Weights of a small GPT-style language model, trained from scratch on English Wikipedia: untied embeddings.
MLP neurons of a small language model. Each row is named by its layer, matrix (gate and up: input weights) and neuron, and shows model dimensions 112-207. Each number is 500 + 50 x the weight over its row's rms, rounded and kept within 0 to 999. Numbers have three digits each. A neuron's up and down rows have the sign that makes its largest values positive.
After each neuron's rows, "fires in" lists the words (lower case) most often at its 100 highest values on Wikipedia text that the model never trained on; "fires after" lists the tokens most often just before its 100 highest values on Wikipedia text that the model never trained on.

L10.gate101:493613448521533517511516526497562538416477420481516494612450540475442470506490486536398368512482439507439511535626508514481525533487421548559465429490468540464401385581528464458482603525490463545515669450490554478545505442470515527478519576598498478528493453506540548485405481468489508439
L10.up101:495495488516437496596496473537589477523566514478546498506460520563418558528508475530451537489452585460450544462516468478467478429542471414538514476458531519582526461493484553517492565509476515559568485504446530452448539481430546478508411501521486494416488517547554456397573490537446467489
fires in: "on", "the", "at", "as"
fires after: ".", " on", "\n", " On", "On"

L3.gate233:535597494449431444606459506523526628413585483539469501523513447433473418554436514458584422515507374438498474504464472549450459472524601501421543532503491511509457494485447500505556558504519513474485526522591448524524579479513465483475420489617530537511460519484477532432472529550529510476
L3.up233:526424413518491513466482525468522463472558482550526490506434527493584563462500513512507579481515501596503408572561429531540487460473410572504463501551538551570467457462566563582473442477468495510520514574555515438539448556522592533546489389466450539541513444495504479520586509510519445418
fires in: "a", "handle"
fires after: "\n", "/", " (", " \"", " hand"

L11.gate725:535561478500451512516489558559503418452459405540409512579465420482434488529469512503546493553535420565497467510445477568435454437577418549520465467508445574612505474423427411487534472473597466497588525494536476503535575439477500521475467591455478552490502457418552475464487516438516465491
L11.up725:463482510538513562531507490548569537424515442468451447577516499475428480491516388487557432498473523449440455418460532519466477525472486443536561529403529415505561530499507519491543510398533468511490513506511517597499543524585480579440441504416464515620417487472515455441512450511508516601
fires in: "2", "4", "3", "1", "5"
fires after: "\n", " (", " and", " |", "–", " (−"

L6.gate527:554452482482416486538475517509522513422520553456529584670528472528368511584480497469486434527464431467461526428453420476476412455536470545443465607548539470546527456499513493513481532446400461493576502562473471422452508464512445498489480526546476565496558515560473529470518524541482455415
L6.up527:468467560495462501403591480491447522438472446506488500443499452494444509542543477547493505503564480577479472423552558574486610461489515562487502460448483487489441528502454428519511462489444636429585532446589532524529515597489422528414499506495492481414472604456493502461518441531500432507
fires in: "and", "it", "however", "later", "even", "soon"
fires after: ",", "."

L11.gate255:528527462462429554516573594492570460474545462509488456415512368504491466418489502511547505482520533539480430510474500513574517473568537469492612444402431456619481467605518507503550486468555608549572512398534504553482431569507512501508405531528573453492362440524511491529537475494551543505
L11.up255:471468476549508462458416473531518559453386510395573505475511510520551507556462493497419399532522440443524446579509529506432496564580538430509509386512500539508429509497500486428460443530475451525477535492456517520508428454475592526419506566556478466511528513448475473461594568498528541487
fires in: "2", "1", "3", "6", "0", "4"
fires after: "–", " |", " ("

L9.gate302:580381539544530512613461429492557477441522556495529585458537591484546528505475518510496541618572543529431520514501540539461439481542503566598451544487481480482429386461464529521567473580449428441602460423514474364484511569528503463450466470479503448436387573548489595584517477384483477558
L9.up302:585494424531531521470491421458649495538566514460555533514548582499525502518521422530439637460574476436531562542407539520494506402551579543512472582483506533422529450474513552549510487508411533538451405469526514433477502473455411512460515523419597464496502474509556587563496485450484585536
fires in: "october", "march", "december", "september", "july", "january"
fires after: " in", "In", " In", " 1", " 2"

L4.gate192:458535499551471504540541529430530599447488567579440603530437458542513491535479483503462470501427519524533490483473489543539440492474425506536563472495437552501418553510541404455542566452419451457489473367530530547522468485372516520469482604454534590404456484503527570561609544449542521482
L4.up192:459524500499530552516541593524538460521467558554477527490519425485488549510492483435580503515465477532504536512476521613509459533369482461509536496548424541402560475526544455422517600464386487514467515449526543537574542502436472617524459607442475600478462468590525419472499475516473479562
fires in: "was", "is", "did", "t"
fires after: " he", " He", " she", " who", " didn", "Don"

L10.gate603:614582490504448527518539576448490507446489497571430503557517457469510480570565563457513462494365464500455489536527456561509488508474568445554544463417415523460454462554385418472470549428485461564591440517520425462468484492535487498549465426522556589494460482511462505448510467494473463573
L10.up603:486550448489444550512522540447460406494510430530481516532465410468484450557499463567529550478467544429340483551492516512513551461497557491386474516421452467412418512550511475407476597566523486516566425522544548542486564533455516532525444534485581447465452447415497476436525505493480495497
fires in: "a", "american", "s"
fires after: " is", " a", " as", ",", "==", "),"

L6.gate698:476549533497426483511309580536560523576472514462524546453461468496483489519506520544482412455381462477545603460489523524525498457533539468503472415449471547477535575379483459469461495526534549480578482501524436495483549445429459504531488506482454549484511544485503557514423494462465491536
L6.up698:428537509500641517499477594519550490510524528473453532547508506524449546397474489438417466471571541510542521489449548450504482566508473530505511484550454534489424585516379542534435436515470455491453481479430449545533482521446561519431451473519537385532499391594524560436535529530454445479
fires in: "and", "or", "particularly"
fires after: ",", ")", "),", ";", "\","

L11.gate208:517463510505508369475474500519516467373464535517511521549437496506424566489482576548401522462461601460561518500519457461556546358579461505466453473398494530493460476469448486423486552461513591486537494463513428473538455452539588484485535525572522491447513613425427534453521533366528466517
L11.up208:492601521384426496412479536406602426478523488426524500542446555427547441546504556418496495481469538578454491444480496471509529527435369410527478479490501434478415442363522438434495483544456425536527508543517415456518524525527481469509533506551606492588494481357502531529507464491491538467
fires in: "it", "died", "one", "before", "daughter"
fires after: ",", "."

L4.gate216:488482521506523455602438518488478420549551511469474493527469438472384579517478478504506422454520539541443491539542428541429614496503445491529606509399486570523457577497553441518549473488460478419530526444462477506535565570532491504448517609480416513468483502459574573466537518409482485545
L4.up216:508402470514626467524535467559431551538484546566485395437466540566467545549450565449496450513580485582520553506466544477518541539433525474595514514549455505564408421601550532479475489442415466513511481446527592491527488490539491545441524450547570545457526431494445458494485554524538577503
fires in: "have", "than", "least", "just", "not"
fires after: " to", " would", " at", " could", " rather", " may"

L4.gate129:540559553512567481557390488523443498408509465505451472536528475551384582508452572453448463525514460493432517588476414615509543530431518523510487542481516574369443548428476467462469474509560427511534491505555348539512453501555591476556479527578477535435599561467543507532527517475509609448
L4.up129:486435459468514595526544473521464488496473452462519560473434527585583506474513524550563344534396517441531490514528491473534477470527523410489482465494546543494434554474490629546517444549534567495437532498441431484536341517590652487497490502583447510581441523410477545497448519461451476482
fires in: "with", "in", "by", "of", "as"
fires after: ",", " House"

L10.gate70:551531476429448594543430564450523556503570497553445515501464558476497567418494462527558488517421456406534536446457476532529489432489552478463515473518491507517397403502505478497510449479391412523527502465475475454544536588488570459583431496581582618544484550405474517440477515520546497471
L10.up70:475465581514591524498415427463524478468587505452537566494506481464549444494491573515504485382500499533468445532464520474450456569456451487519496549480541533514486515514532557551485446532484476498502531508497519484503521506423649599495558612559459472529439474408476567506563502498452565487
fires in: "the", "with", "his", "for", "s"
fires after: "\n", ".", " for", ","

L11.gate731:559447432474525519432499511519568563487542605473590500520451479522537470560491539430515555530444551543557483589499463405461581503468492498509552582498462443495575447427411430413552540559496508482486465500574534492459520533456633562533542615558479404499572501524543522625513485460558486522
L11.up731:472443501509451477554486529491601462550586404449528428483517551538442562504440437464501456528477528526485447497565524468426546492505458579556480475504469495410523517522538503549556571522511438459397541542532470456595555443417470565427517475587506535424585476565482502505535516467518607395
fires in: "1", "0", "999", "result"
fires after: " |", "|", ",", " Best"

L3.gate40:509516492454435493489485461420566569435581536598438557541487416450510550566416484511542461483427461525569564523464513606537527466432462520519529541428425552429572530533490488445541510452393439465540473486503503513464521521434474490500483597478447480390510470462558561490476442480620480455
L3.up40:509452450536493456553504512480457504538514485562491556576574428485514571509486419452576469511503485535470604487498514597472485578360439505521501620478385553480495529548502555462480444520372515438494498582459456533598517522514472494435464507486466449500538476500553452435539458459534451425
fires in: "but", "freedom", "u"
fires after: ",", "\n", " \"", " (", "=="

L10.gate723:552424546521521523483450537374480601451497545599543486538533450522477480435469537511579446512420501490489413615483438477428496455510486466516510513613475511520484493482516504526434462388508415482527449499519557486451517532444473453450579435617435466500550490545550448551506493440668576403
L10.up723:432485426537599459521517488461532463500555487498572540463465396582462482505395466472414427469582528434552494518591502506394447453482525531430497538420502537579502499536453516490480565532376589458487482449657553496526507488505543490536522557519538504598486445483496623451451430483441452534
fires in: "3", "1", "2", "0", "a", "4"
fires after: " |", " ("

L8.gate709:508523546511441485470483433524534450477426469555435455509388490473376490444490442559430441516486457532535563492463590440402566450520546500573452528491444485359453415389476523541491481537538323512498502467510438505534497443544522489497590438435492431505485627452485533620532507508521513418
L8.up709:466488550576531455555444567398553533419498414549508451545543507552442455552479539434525463508536415375531495504541561419460486434443514429516590480494514459455517601599452437523600558508453493568495525463442392503460415520339483542519494457577583470585510513479483478429473495511528471387
fires in: "it", "which"
fires after: ".", ",", " as", "),"

L4.gate26:488558459465442553508452445483516459512428588466502492539486486494484535512402452548535491482458437453538423482521495485546475483456536570460535488510602491471540572504449521471457548409527446492432566498531393543551510548520473478461498506559604469530552649418563528490482567545495509525
L4.up26:496512494564521509548544491464531561428537507441477478490492507466516503561443567554457490358475485541432488482408542614564462544449475548498557507484504485451418536578429391427552535505468457448496515594484499492589555486467526600503390450550399538447404507478472433559503516510522532567
fires in: "was", "later"
fires after: " he", " He", " and", " was", " she"

L4.gate116:500438654468434495552425444509434552516546531548507490528523517539429558533460537472436563480460463496574548504493455509513501553466446532545570519542499488548483502488417537545572562462561477493504492509620448465497495447522544461483481483517553464535493536415493516519572497479547522501
L4.up116:559469441533516421595462477530575534450527452584438488441533524487500548500533417485463499431431602434541411522537442445503474530439439551547514535469671500467442417417524577466557542599569440504515572378477436543478515496480468520516508553507498552536478563427488496523511507402510446516
fires in: "as", "in", "for", "inglefield", "with"
fires after: " known", " well", " role", " involved", " Ing", " partnership"

L4.gate314:463583514395498476452470484399484514457458480529428591429520405468547459552505525538454484527443496455462449592502454513469596524609476452480388533514537485419529507524494384503523496477477580544546487489533451517472453557593532529472484601499507480431466594449539524477486606471606495411
L4.up314:406526536435538435515443468506444473556505373466567465523545499554537472530569473486438510517545428486501464429498506539506554459499551547503526421550526568497524506511563421556436551462564539529549419507523445500481522530476486433402495506555527527543556470470488450446529531537545422567
fires in: "not", "first", "if"
fires after: " was", " the", " is", " were", " m"

L3.gate511:493388458495457483507526560495601485515516573573519475445538526533541530431525481471556550499478498473533523499561588455455479479491471404543560512478471448539501580534536480411578465408553583536574486490497517404517494511445541488459521492504486501428526586506468581490542483431546513382
L3.up511:491512425474467514588566540553540440532611490595493424511446475564527565459388557563446462465525547571486469462485521501477584568393504586519460553642474427506534539521504537477559472449576548569480469493508527565574486546488535486510537511479475583535588444541501523457567526505553541515
fires in: "1", "2"
fires after: " (", "\n", "×", "/", "_{", "."

L10.gate223:457552467542494489452561462449600544490527569473494456536530553528561524482479419466466535506434476448493533522488613512576568483574425597490463483424556590421508522455396520509466520487437512564489535484456479439466457458475531532502554529538532607390547571411464497517492498473488503456
L10.up223:444518518394593623528452497504471531538481584434528460448544558466496505495453527503544431440467505496557449456436638429422531511559544493416462493495580466479483427514566539490457527502535435481638447474467537532530517532428528553480477519494562441503470382458446543396506517514448535609
fires in: "after", "when", "following", "with", "since", "as"
fires after: ".", "\n", " the"

L3.gate647:484454488430536453506482530498489575486524608507547471521461462516467490589494510464511393552547490502349490528525460442449552497503598499533549572468468493438530446437460527444418513554534485517418447563513474451473524528405499515368478427542536507502577546447457499402498446516521486473
L3.up647:507427436466464480571462437515491574435521525543533528468477516490464528578548534516537584556510418548486542506528483474523453569512437372482589472527482463576466479532448527573470417474578546451473488470466448556449555515552478504549512493531515569497432443542470439516537496486487462428
fires in: "states", "republic", "high", "international", "seychelles"
fires after: " United", " |", "\n", " Czech"

L4.gate44:539501527511546433516521508460520478582518450546491528488400446527512453469384633509406430521492470525460453525492505461439513586561613493603533457539576441536449494537441451477516459544466496553538509512573483523533610442446481430479426565500597516500535445539495600555503519455457520439
L4.up44:509568513458514453449494491500355542465503453428470496489521453507506498586534492560608401433542557443531415558467587472501556497551447539512540479528569426491450406456484514512514519546549502463535450485489401475551529480481553494460590470558442475572534565518479447478517459493513554512
fires in: "title", "votes", "date", "frantz", "pos", "result"
fires after: " |", "|", " Fr"

L11.gate344:502510500481420520504544456430478507444447522528432507515440461421507582513492618473485558362460490414501410524537709419577456488441575488473499571518591483487439588527443463496553559509407446519518544513419445466419529574476491515569438468520577432487480559517519426520546615465536463509
L11.up344:450504502543482522512470473539616540433481553501510465524526506423456498473472573538523503489500409550461450468437532427475522518464431477506476524589532415475532553512462480566609515441450369449500522511465440516514543546483453507542401482504554463445547415488528444500551496500490575436
fires in: "which", "and", "who"
fires after: ",", " footballer"

L4.gate655:609517510430472487535502590403434474468451440542468482536472408492548505470525534547524435594492530437505529522544422508456536467559573480530502399449503523517469578501476487567482455512481546537565512473580501518551526499487463476480574521531536467449470514473526586497488486531511439433
L4.up655:566527450461452475456460502505510485466456509574448478614415509569587475438514490504582534505417539446484493487515491478539446514418603406509412477444539505502590526452546461390412469460525494512430560509485560480476438479467623516500530488607501514430476552390479562546464479589473550479
fires in: "the"
fires after: ","

L4.gate30:494421491457577453469545501423476470479524524443501425678456458524460520465570540465547544504535422538460487476452446488530459503499538494519521536598508465493503541502519513474471496453452446489486556473514491467430498449557589556485504517595507488517542570470454568458576593536484591483
L4.up30:448498608568533498508565520490515498539552579507510529457546535529435488478465505537472468469523489563504451573479496423433490445447454532526425518484453460464454405439522471437554544532500575430476532425456488405468506589541498493439546546551408413486488493441495531462478522496470496409
fires in: "000", "million", "of"
fires after: ","

L12.gate686:480540543534429499521501480440465504570538534523450485497564416506556459467505522504450422544491483487494525514483620552423403524452455494505563609535444463600565506508579575543518500525559448589455543428499505409495495536462572491463468552518485483525515508508536560558529493496489494542
L12.up686:449471449474470501543522548453425474544505510561419481491474456544598505531496391493459517492475558498400411511555553494526573502442476489530510426418447525581443508642497525488609489512452464526522523398467509499474499513445597438486524439539449516533503572460519503566451522439554519517
fires in: "1", "2", "0", "15"
fires after: "–", " |", "|"

L6.gate118:518489535515372492566460495528632534491449563521512515517492459440455504541480525503495417423516505532492564499485407498511389379501532481527421476518597519424546511504543419466482575554415556407527502503496462538402537478530493542487487466546442507508525507480455476573571590451549432484
L6.up118:529491574468457583494514488485572524505493392561440508470477473499458525491468419496516433531447520556599593526557485544468549554405420422512496450453440464521473464458419573403566430488559413504490559423456478451442466537462500503436439433405452481494505599472455492548441462520489635402
fires in: "was", "is", "it", "and", "he"
fires after: ",", " and", ")", " which", " It", "."

L13.gate708:571577482448484534454495599538511554471518501451486453477503441509626526556394501487467491553568523403515399564518548457495478518508503472528517518415405438474582426537482445487489553494450445511569421466457563490439503543429504536570507485545537522561478452561569483472561518551563564563
L13.up708:410531469507494539423539455521529386519571490398514443505523419480423554528472477475479444543534485509560524498492517498482531530489503471458441446429581475531522455446502498495491490522410488469561438543639481501534537509422423482514493495489477523486451444519477565423471397521526526600
fires in: "6", "8", "4", "5", "9", "7"
fires after: " |", "|"

L3.gate735:539403518402456533502528489461563510520519526508519511441564487469485531438496466552446523491373454500580488583428419517477518580494455647445516483474465462478424446487494525536563414451458525454523570526445477459535434495446456456424546557517472573494573481508562629431490551497577485504
L3.up735:443462518498462608579491488515568467519619448490536491437497592554510516536480470492492515447429467539513481429419517505480518567454516485421484497418485480430543585456482556491539458491485500408440426505438485545482605564504376573459544566518502429474548475518476549412510480492551536534
fires in: "after", "while"
fires after: "\n", ".", " years"

L4.gate156:495473521441508483586467537471540506422504552549424480498487492523410522528598456459409547493444602463445516583507451496600541453521463453543502514450527514511501453564528499510582581535488469468483488415428526437442491524538461422509561576512526461426488518508564601444573484496501442558
L4.up156:453459582580427440549407408543561537489545583523454434504501515497486445574518439551489508526541550471512490513447534444564458498500512506511497579592535512448461410453537475493465491474594430384457377467482511607559526480504597526473487582464536548524526446449541501519565597459460475464
fires in: "november", "september", "december", "march", "january", "october"
fires after: "In", "–", " In", " in", " 20", " to"

L4.gate383:491553506483533338544518506406430504466500464462472575473352443567513449474504526500453489605494479522491493466588400434490519488507452455516447548499405616524448539423461390571476490549489518474550479481544479492507556483519431491439499484523535483548473595435623523560461597509540438530
L4.up383:483478530501582522426526505544404533477485505514559547436404511512604502452496528479409450443490480535485418413464432429429484438424570433489433522559548497516538561507597501434536536484451493520508486475549491513535476489445476577488581424544437516440555498484509427540495517434554473526
fires in: "also", "now", "not", "often", "swing"
fires after: " is", " are", ",", " was", " |"